Weights of a small GPT-style language model, trained from scratch on English Wikipedia.
Size: width 384, MLP 1536 GELU, vocabulary 2048, 23.7M parameters.
Architecture: LayerNorm before each block, no biases in attention or MLP, tied embeddings, attention and MLP in parallel, capped logits.
MLP neurons of a small language model. Each row is named by its layer, matrix (down: output weights) and neuron, and shows model dimensions 272-367. Each number is 500 + 50 x the weight over its row's rms, rounded and kept within 0 to 999. Numbers have three digits each.
After each neuron's rows, "fires before" lists the tokens most often just after its 100 highest values on Wikipedia text that the model never trained on.

L7.down445:754538479563568511530553579605473529460464432502454459473522509503432548537470563632555507478562488541523507466473485476481447412527515506491584499487636528516520464490531522503450509513468452491468565505460439473563611521544524489520507484468484472532431547475441453543495509527451454547
fires before: "\n", "==", "s"

L4.down1344:570519415467536532534515496509555504563500497612431499520479524442459488567546402552520508600525540386508421532512547548569420505529539579520431477583560531561447500515473485491494432523508583590501487562520470525487497434412519631440615512437507577411509513528427408418504357475507427481
fires before: "s", "\n", " year"

L10.down1393:510544536480505540520537471525443476429519459569463529559533512528612489587483494473477483577476600532569558545489505447456455517509462533531532462535497517425470541474471580520413432552440449480438444500430504528505509439464548465506520588542402519556477439416404418509534623463512535540
fires before: " |", ".", " (", ")", " "

L4.down865:389474417463518521493482489500511399543535536462554530514502511561487409379441482570503523492449538387564514468468466450578471508507421420587545447574470503590649457487477479456523475540469459517566425478581470469424500455530473537546529426507524532484519531549536562499513434489488412540
fires before: " |", " m", "%", " (", " ", ","

L2.down427:499429441550540443472528489506550536483533462500361430508485495480494587499552526437475448509459452461469487485552580541587465582571540484496490526533538525479506513472481478454491500510557510514480446558490436528571515555555486477482490473450460514459555447383484533571484383500522501504
fires before: "s", "ed"

L4.down1129:353474502470518538559390490543490396532515523525480521534571428526505419459459407490510562526502445495566504523606474467488527530452374449592463493625532429542550493541470449506508545545379412537437521519584483486493499479528462511632524524546511575530479501465577501451491526561448524533
fires before: ".", ")", " m", "%", " ", ","

L4.down91:506447467414460525352435583425532539406552545473532507482505416532519542469561486537494539450443408522535511554459481535528504533609401489426543523542652491560477542559433487491537600512477506502552596494472483526448493424474513393545519529504540464508489535470506443514565503551532508496
fires before: " |", " States", "er", "y", "fa"

L7.down948:489420555533450575402531413429446529507561583534566440511541564506498398478479487513491460492452499481401605539487509606550509464447575468575447618573480516512527399434484519492516417418598521582540473509501420472480550490542469459485481436462499441471553514453626569477461491443579443416
fires before: " |", " (", " m", "%", "°"

L2.down1449:561526382540472539501564529524546477512502617385476612503502448561546493517430535483468500552453431478502537487511502540582493427449472441506528433455475577481510575472428551491463519553543470452455498554443376544385538513515540589517550513502481520503414532540466458514510463441461488557
fires before: "\n", "-", "==="

L7.down1201:677480457541511477488508542592366476449489397525445542516509504435407508576469504639539483453520491524568511477482530457511497426525526445476572497460601523549541507538506488556431424552489463495464606551524479451549598519530516496481492454464520496524409546524436477544577460529497453531
fires before: "\n", "=="

L10.down492:539480478470411556513560486498505517408569482528481501505583451497511442519526543532469475472506569547503507496526548487466497550505451519479517509421671510541370415464472407469407489430440550467452547522433497450529520493470502472463441469610498551427561417546472488465467553458474415489
fires before: " that", " the", "ed", " it", ","

L2.down802:605548440465558550470491495488516464462479531536528479496565526536498477498441526443509503479527500398509526523602474551535555440543504501595490515526555526476434437510413515528482501560494459452527535482544519495589515472475494502405461475502435504507513417533463525517512444482469488472
fires before: "s", "ed", " of", "ing", "us", "F"

L7.down338:560479541408552420471457471442500426537511548509570523555557518494490501522517509521551448433443454391493546491501456529501517476416468443573527437507459536530498467511492598435425487566537490378530478539569525504516483461475461534540519505362498535542504496462470553491530616393485453474
fires before: " States", "S", " N", "."

L2.down775:292533418491549461506535413504455402522573434560477459530439485492456545491543521540466426479474476485544492523448489494610489474422505449568586414359587472508559453569520522521503463492525515427398442509449527509471646480505581496538518489565560478496564524512479479533474561534512463486
fires before: "\n", "==", "The", "-"

L2.down382:368506493559605523531539653502363518553468464577517477494486514537526541483543514518414499479536546559552476531463414526483456482490482493474558510476464483550516417489536430498509499488527515531572468475513514420486514476515460488541430474478456402469557526527386470439519504478459520481
fires before: "\n", " ", "s"

L7.down116:312461559487538598398532554513412495447500470501492529456580422438399583482424465564490519459459474524562461550529449524479443549553513503555528442423472484580467601491466551431397488447494505598504439537535486472538572486525469491573498458462503543505564502575554505488533512430506445643
fires before: "\n", "|", "-"

L7.down1427:543423497571515564612555533491491469466553498492469472547488466502489465483528571468468594532443452501457586518533553477456423535481456489379492424441478515473466584477528505572516426397553574491516472440531486421494507492594471475536448461529550529512584518502531533471523579466443566397
fires before: "s", "ed", "fe", "ef", "red"

L7.down61:519597544530446509529466505445578510516506554540565498493564519511463628562560422444458440433492539420479470465359631489474527500534503526472586493468530477506518506499479480492407478585476517570436540584441452451564514491471470441565398472539563560524579510607533520524439435574428554482
fires before: " |", " (", ")", " 0"

L4.down1398:449465504528465455582496490449639399492492494424442561576465517633464497447537547523436458507540459481538500483548424381508424545512539579555482514560576569524496491451493520446450541632430570505517523523524417440517557469560528516512471451558496503550512434531502542526491478500410448500
fires before: " |", "97", ";", "\"", "."

L7.down226:398470548577496481451468472499553479501520488488539572535412427496519477499507535375512482483484517479516517465443496542612516547451544476545445491499469608531554419475525423579456545624462412518458397476455517490506536534504704474502517496535547521498398483497438516472494468498412471574
fires before: "\n", " The", " In", " "

L4.down1075:549457502532491551537464573463530503474513439608369413510547576424610547511478444518412514506498530474529557535450402461453523464441506417421375518522477495512553622544498493440506460479532598409540562468537465502527543464470422509526475559520586529538428459564551534518521517508601471457
fires before: " |", "s", ",", "."

L7.down1174:471498436464503501474524520398491586403422510522474546486519467506545517540477583499528495544501490474562495494521508455547542534518531337435541456477477463429429607508495453527557480604525514553481545571467499424478442524507490522605473611552594554519496526502615552472542541529510501444
fires before: "\n", ":", " |", " "

L7.down1196:651511443506495511484518565580383502452512413580465533492526479435403533533481505673560471458516493485543458475494488500530486416485568452478514504439615534529561538542479511559480411502445468420512597516513509429539583545537519507524495499443458519522423566547469418555522505524494441566
fires before: "\n", "S", " The", " In"

L4.down1400:349555503561559533495492635589455527464509525509473434499503412512502432437510500527575465510479492528516449508457464474498416356539511463487489510541501539480519550478447486509543489500450494559517343608508480421624416450544524438502508488521425533482568505461543513549463587431505536532
fires before: ",", "b", " 19"

L4.down811:518492463471468628640548559480508477378563513421423563504519469548533572466422548421490458502528443503522596453479509550441530554523419496463438585578506482528479485551501475493519484490431430483523447487571534411560414482506578549431516447467451526540530514549410516533512483468465531468
fires before: " |", "serve", "al"

L2.down842:660520454507486517466517511433459526454433455516506492525530471458498582554452485624426558456460457485539480474505521508557442475475510494492585460499618440491486527627546420518367502448447521485488543513519456489530568529470457496470491522532495507518437501576473426537567519508488467538
fires before: "\n", " "

L4.down103:609506463455514578500518463543540516509516497435480508513529521498492496520434452579487465549416503495464371535444464466508435488447502444558499498451542475559417527496464496449434497475513584526544473562459459516477544482524488510473568497505416498593516505456475489520528469549548420446
fires before: "s", " "

L2.down137:219497453460551510456380499513571570510470535518516500474544517526546513536468497501458508495477556484499433492480519455495472472528533498183436525544652480455501501584507503434512518427427498523503568431502475436491454466580541533491546571488548397448487519516488480472435512432508527476
fires before: " |", "42", "79"

L10.down407:555489541422499543525479524560389474515513477505458528486524553563527460420543519517444523435390500536435618506541379458421481563487558542534528555561394483427501572598556544556497528503505509521460429520542539538539469530414554489503458560580532506540457536516497412556570609539563512609
fires before: ".", ",", " on"

L2.down1373:312460462491539412452510497529448551455550523529515473570562489487511590487487466530462537459481478530505480468452487530493442457574535409647542451464612473549500516589471544456497528498541477520436502525545481526486547515515489492570510571523509544519462497522508499508435528463520461501
fires before: "\n"

L10.down819:483583473445493526490530438451567398546609493545538544522458534440542486520474468505450520500454401490440528354553544446531467512560493570390518581523498466552521519471483529479536537446500550556444594543507459457524532376505466430522492486566469442466521442486537421442452577614557476458
fires before: "\n", " in"

L10.down1318:566480493596503434441500488561581401465493534478549544469529514587627504504465480488538521467482539418422445410432510471527447543543500518515359576605502490544532536413528484468497528432484510599437589490414438433523551525558412533482436465508610468466638527499401513469366448543543514528
fires before: "s"

L10.down421:507528503555487498523397611483491562544488439440519590514570486505471502470528406469574425532551518600397517545537546474380557535504543498516581519459427532470415556408461470546549598459528391444452502498487485535439448446457470468487492528503584550534445518486469478432428514493516500520
fires before: ",", " |", " ", ":"

L7.down1294:588499512507568454497553460596486536441524483435372489472506480472506566532476550562542527419557588498481546523450408506462493487606564495514574519545579415530468561546480593558462618421617536526449584523428482478503537540492545531553500494550476459464568457537422474413544484473509472442
fires before: " |", ")", ",", " (", "\n", ";"

L4.down3:339505500528536456538477432516467523482549474509494525531479474507456528575415499409477593509457492488456492501561485546517545569472523521582540441433498545526466548382523442534489423451449547465451513525450520500619534565491582514563497479525445490519512558451490430476424492526430463465
fires before: "ci", "und", "ft", "li", "on", "n"

L4.down1082:389422474580392527497520515467390470580473472498593455510489470510452478472474524509562495518494501526477566497494558550535498386490614451550552528529516514543575453493439465449520510508473388499389422557557501445504503382462542494538501545540534550527523538457527522486508534562405436500
fires before: " |", "%", " (", " m", ";"

L4.down1269:478577563501494457502502484499481579583506553541481435476411429519516473464526525487436565499539546476500518465482473513539559499476435489495577513464547589492412382469496600477477490516486398442485511506528516356556376521467643473581462507545451442545477501445387483422400494471477546542
fires before: " |", ".", ")", " Ro"

L2.down392:547509520496469519507493478517511469477496420520470482502527539475545505482439483586409435507531441458506469535493449486541530610500459523426574406512579420508473531442469502494526534479516478559527507419568502485576477542495567479496519469563470590380486483515495449509481426545458496503
fires before: "s", "ack", "ing", "el", "ning", "in"

L4.down1141:210459471546545480382498544507443448444542518506463514479527476515526569490454478492452469462488448517502534511420492435567475463529581456514535486435566497551594508503480503534491530492499521524549525486500510482537585559482532494503580496524543549458494578519506519560540519565450461445
fires before: "\n", "==", "In", "S", "A", "The"

L7.down897:426442503499497516369571479409492467578521504554468487411450411473512512532510433485582515493526523457510557446529448564530474489421429443481474486572524544456523507568601575502439500533452519523440493536557507464606516522493520432492389519494509626434504532465502450466518524531547357448
fires before: "\n", "ing", " Republic"

L7.down167:367473508501529540475522521593479490515567522454462587544491448463574570561508507424526466485470505485558446451473496508594573506433494485567459475486463557535529536473525499510469517646471448491491504544449501477523493593489575507502547463548489548493416500523450496520457518510386418518
fires before: "\n", " The", " In", " A", " It", " He"

L2.down1445:171531447447572484395520507525406509432549465479508530490581482549480557501511488503374463513469556518483496570502414569568525516518558436615480570457723519518500448557514530483558497500513510597515506559467487451551519493475529507578515528491507585479484499533454519565516487515520470508
fires before: "-", "\n", "="

L2.down352:475443545425493477513464567547435469498505516448463439450531551490486486610575430597476409561464535542519479514555588510428542521441473456461523481563588470488412655455570548497451450438554491510520462415443467393461469491438584494575561534502527508489510477587502498515513506510629526572
fires before: "n", " the", "er", " a", " "

L2.down42:580538570435547494493482560534556559491551464511552486589506463515491576471421519552525536515563429468431537498546557554531589438480395549499599528514503562482502482591528427552473441528373503530505522529522489483506480511456492510541585426534485538439510529498447482478562442531510479486
fires before: "\n", "S", "American", "The"

L7.down605:512481469490444570441473533528390589533508608554503529478441501498490552599558419579554502523488417570476544502457514450482429567493469438582461517566454477438438454530568507570475571423557523481468391594376488498500538517469582430478573471545476511471516539486511461476543519518528522460
fires before: ",", ".", " and", ";", " ", " in"

L4.down211:392369539524574535669431475601416517464531563481498575537451505502508521476508525457379576572445477522519542456466475488441501601511551569506512532536527425632501579566465484517580535490477486487568608536478544520469523481558542562546517424502475505514492502538559583441479428440508425526
fires before: " |", "ar"

L4.down607:578514513579467397510532447491499464515450429584488539566420479527496515583537482518509510519536525497537533516459439479504460530491590524475516453527473514604479508477478480595559601462495503564556525499554405531525583456509545491569468368515509466545556496479508528482457580504518479448
fires before: "s", "et", "pt", "al", "d", "n"

L7.down518:513515528445505468487483466451538465551513472477539488509485541496499484494485473483509458582551503563540490458432499403515441552458518574420464469556507589491449513386472455513583414510581570514545591580624485531476548522474434478457483524481367567527378462581569441422411460431523410582
fires before: " the", "low", "f", " ", " |"

L2.down925:228492483518551533471474519582479545449530493509585478509509470544554567428466479474423519489610506421469535488469478498556487496550553437628524459443540504486488512507433497512545506539495508573517446492540421485464447520614517442523462418492477470482501503507476520543487509489491482563
fires before: "\n", " The"

L4.down1468:348508544583556555436451528518382505415487443457458568493480473488586473561435490451531477497544484474440471347464526501561612496536587551507514464516560527581470517539518490557454513594480521365560442540354500494556509469563575556449457496458506501504454529534446498461527477529449410564
fires before: "\n", " The", " ", " In", " A"

L2.down1347:549425517466479516532430483520501497479487530497474501422471439450591462522545495498463482532576477365560503448589420450410564595568475393478508431450625550518469448491569542607431510613468534412492515493468506574545512490581536539483543446457521522531437519482460526572504472437533581441
fires before: "ed", "s", "ing", "t", " the"

L4.down1028:478465439523508610498505530590449523574532576553526466467522612495480542439515519553609523565521399502567435436530460600539347476469484470506417506438513401494514578501441533536531540476539472461482421360423482568495481429474571487500522478499576462443426481480477394511504460429529563509
fires before: " |", " League", "–"

L10.down579:432505554444538547548432439529486481473576540467500455501447527504582484518592510508451502444498448461452544448526418487499461509468496603527478541489496539572342565508523598450450559492473424462449485447495515511523508530451576420427424568423563535497530511467469547475456458529468518529
fires before: "\n", ",", "ing", "ated", "s", " who"

L10.down1019:556468476537493530620529389606461520469448589535532517522501457543460514480459521428496448472474548447423492451535493418450499600444434490509555472461445430523564498521536523563514511507531462471422431420453507472539563529479523537503536507583449459465464427490561554499560596498505443544
fires before: "s", "an"

L4.down788:460470426529520490439508578451465493403417538487489501525508391563475400528470629502479458477487568431482496562492526568567538426441513571547496474352468526567510477492527508501636573516495455614459489399472555539494457466475501459544474514497539508567561450512501501538521524467470507584
fires before: " |", "man", " 0", "\n", " 4", " 1"

L4.down845:533576430470509479511602523623518409507541455523473468504534532443433513477508523534505610539418423435520487550484468472386479573509472549443450495547460504546506469508389506504524479482501566552415520411478514449498418497530617441537605564547544437569496591590409485478516452460535476489
fires before: " |"

L2.down1326:269470543489520587494424468549397466538478451522512531406506432530483511476532501459453506534565534444522475512512434463478524458528458479575516526397537576456424573496508479524573522506500475519601353564454523462565445508601492423487402497520536479508530605500504484560537591550521475547
fires before: "\n", " The", " In"

L2.down530:163500452511554491444511463502533477496526521514509471449564453478534521520539478465362440500423516529486495532518466571569477556519535451621393519466709463532509455543553529483556509509551480575455531504514480496598522457430493455516513569543521603537534486544447520493502503504498483507
fires before: "-", "\n", "=", "s", "|"

L2.down1314:395507500455606495391501587474514502504421499462494439542587511523559584515467430550502461565503483501481502483470426559503490526482558507504476581589569509451542466497446528439439474358471541454472463435568462505470556595483500486474636424563548513433486462451500569406473472524524469458
fires before: "\n", " is", " and", " the"

L7.down1360:597611541512456489606547525470544397551525527486517492543484467490527589511521512474515556494479457463498507449487492503541546553555565539450447481424510484532504475477491425460423507585465554499440471477507447531522515496399515555463498462456513568526493533528508461470470555534533551509
fires before: " |", " (", "ar", "s", "le", "in"

L10.down1150:542466508556575505575506481487552438457487533535525468527555472429533462550575539424451492477522511561549515538432521480560439542476606595394535490549609506510424396501479473524480456579478487519419497449435508457522505545559467560474549461547515458500550567499496527406491486491435479483
fires before: "s", "ci", " the", "ant"

L4.down992:504479545455460599438452464569500478523527518513486558465481621479480531504527508576457518503570563566568543513545476453568461507493444436560553582477433536481426379424549518480429575529555486497501550513545528397567463469501517518434523440541467497615525490497425516543478442602519577516
fires before: "n", "s", "'"

L2.down478:469496498466517485597601455482461542542502608490421565509436505611499535521527455412536512480425450519585486509556511568542483506615357515442562612509441448523502564454497471531563524548635446581439469518524551542585389424453531458525513463453501529426500468516484541507558481529501459476
fires before: "it", "ar", "st", "and", "all", "ig"

L7.down1480:453537446495505485517477455420538430499498470480563575589440472426504496430477530647547531544569486455570516505430526462488544499491488522548461499469582506485512487646492404403547528489514564586426477434481505539480381518626507431584527484594435457471590447575463514496480437473456412497
fires before: "-", "\n", " "

L4.down869:501496519626495470490409471455510540555543533421522548544423407464585527499525539587581443388432522365534508580528486543573493483413510515491571542505584578563439478509469524427497534436519504597436571564535568472497446562530440426544581544450526498458443504540558593481478525438505523521
fires before: "/", " (", "d", " |", "other"

L7.down869:400469488550507524545487511495560533533507491388505520533417499460554511535509543473512485461503510533526481529471390448572491548538530470445506506478504482392473486544527519499453433569459479442489413447488535503502501486593581562459486497502473480492425449483484513459486414454428556558
fires before: " ", " |", "\n", ","

L2.down1151:815478448517489528486522522535433547488489463524453462518508494481387516549477480686559506477496489441465542451492545481519487467453519447440605466447580468549537498587516500586482451520505523445458530489486506460538601541501507532550468471477528458480517558489494415491558532501433487473
fires before: "°", "′", "″", ".", " "

L2.down1067:626433511486476531577510533543395509493338609471490544474600568496503482478447502533500532417398523447507487449561419519438514565445498399559591459545562548574463521407498558487510531562522588548506510518462441427449447402517515475587594465487506478482558550445546463494492401502536512494
fires before: " |", "um", "s", "#"

L2.down549:484581474513530506490565463559559450480564518465567534528465529514475539503526593500526530531438511477406516521490506524470504423446527509548415445417486485513575490502551531552508499583579445377539480585556359482502530490464501352454518471417524505486640534498424443481586482505434467555
fires before: ",", ".", " "

L7.down1116:456423464549444509527516604555597567562459415481507602506504516500497589553521455483452449535474398368581493570558522424476484595496526560554425530466462538441547489478504543520516502515556526504584491442460540475494506546524554519399488554491411382511481399395432508481470504534523511453
fires before: "ed", "other", "ur", "ult", "ing", "ic"

L7.down917:301492549518490528486488470539515467501496488461459582558489494434591572542542530444536500472458485487536468457485491504588539459477495490580495486515449552552548491474542499513482518626511459482471458537457502469487496585483593505494539485549508543503396540522471523521448475507355441486
fires before: "\n", " The", " In", " A", " It", " He"

L7.down631:658514423528509490514561547567470529417516434512485537521487523475425524494480507618560493483520523473565483485522504500479454421495546445500575512453651561507544549546485485499497514582460449456438548545467500481579593585543494560508517422449478503493429558481500495546577502500463437563
fires before: "\n", "In", "==", "The"

L7.down417:524421544417451529498470549572541512497559445502469530537458507439508499499525516582476489496449502603484500478435479555474489517517476490478518520454536437452432487571497582460407481479532521439478494475452552403497565548471470486545481537519471429497534462371531475562569620500456520541
fires before: "\n", " "

L7.down597:534434564427528482494433580575520494493571439505533468522570472530476521523548517516441548521451491520511510541439494542509539507474522430502398547450540520484485408621519523443535512506593526465541462523562542379554487591415385488516509463532482473567523438383531498466475591480490532481
fires before: "\n", " "

L10.down676:530498526439532503480478480569538499489550477560525520511539446601573483481572513548495525471460468486554517612515447474551536512493492478535479456450665535483564537562465513431484552476560564554483505526459455461590481529537541442487448496456464511502538532494499539494512511469509432467
fires before: "\n"

L7.down387:524462487499536499564535518400594542457473453573460503495479383558474455454474477500616512471499444478527502502504414522544511593444526529413513559553511552530487528530512398504447538493507517524581512457463473508572563425513525459548514451574480492482547601445482436517526471526456430520
fires before: "==", "\n", " ==", "s", " also", "ion"

L4.down1423:406494542541492452546460490557557530547508449531610444458548481484444353444492507497431487494519519443506403515472464540479485541468579497575576531469581458498468465487495485550486574477448572580453493474454471487557537460477472578492447481479568468584471526498506584534497494566596488522
fires before: "s", "ist", "est", "w", "ar"

L4.down1064:322560562431520529450514490535471554478439494490477444467491476467551547589518436522522583434516541547487497440417437461558477511552512475565507433454568511515483516534470507533448535554521520528547452525446534455608509553515621427502440542575548487502441548437465500585379552557501538521
fires before: ",", "\n", " the", " 19"

L2.down172:526607479492507507421485452573469514559542436564527513501458398469551554551463559523566425513538497530459471510452471439555504460512482487531526349353548473502487575530606487495586533528426425555602521477518426455532443500466470550461518462435578479582533409479447509510453541501446503535
fires before: "s", " of", " in", ",", "ship", "r"

L4.down1233:496543405460525584550445517494580455479531518478514608448627524524520449494465500437447397512418490461537563550479488521525476459505474516535486523523534548430458406494507488509561473457468505578555474590508601539472428533485569496514562490584505500430491492455492498467533435437506485438
fires before: ")", " |", "5", " (", " had"

L10.down1386:622523433580463499416512516409419503452449525532539575513388514457490460491475540484499545557461461513474449506543471457552412453470508438489422461556540484510514539503427462490526533536544482554487493539626463494398463499416506562508555530530580501518557482494539545552551494528579513473
fires before: "s", "ci", "d", " count", "m"

L2.down898:480459475481522505525489492446415454512540424470482476554464513521544433433481574469567473540575620525399539537586471565342411449510520520477540396573600507575486507508521482534531501442467529423477440415461435437544419562433525535590463423484444493597601461483571412597438378441525525544
fires before: "n", " |", "ence"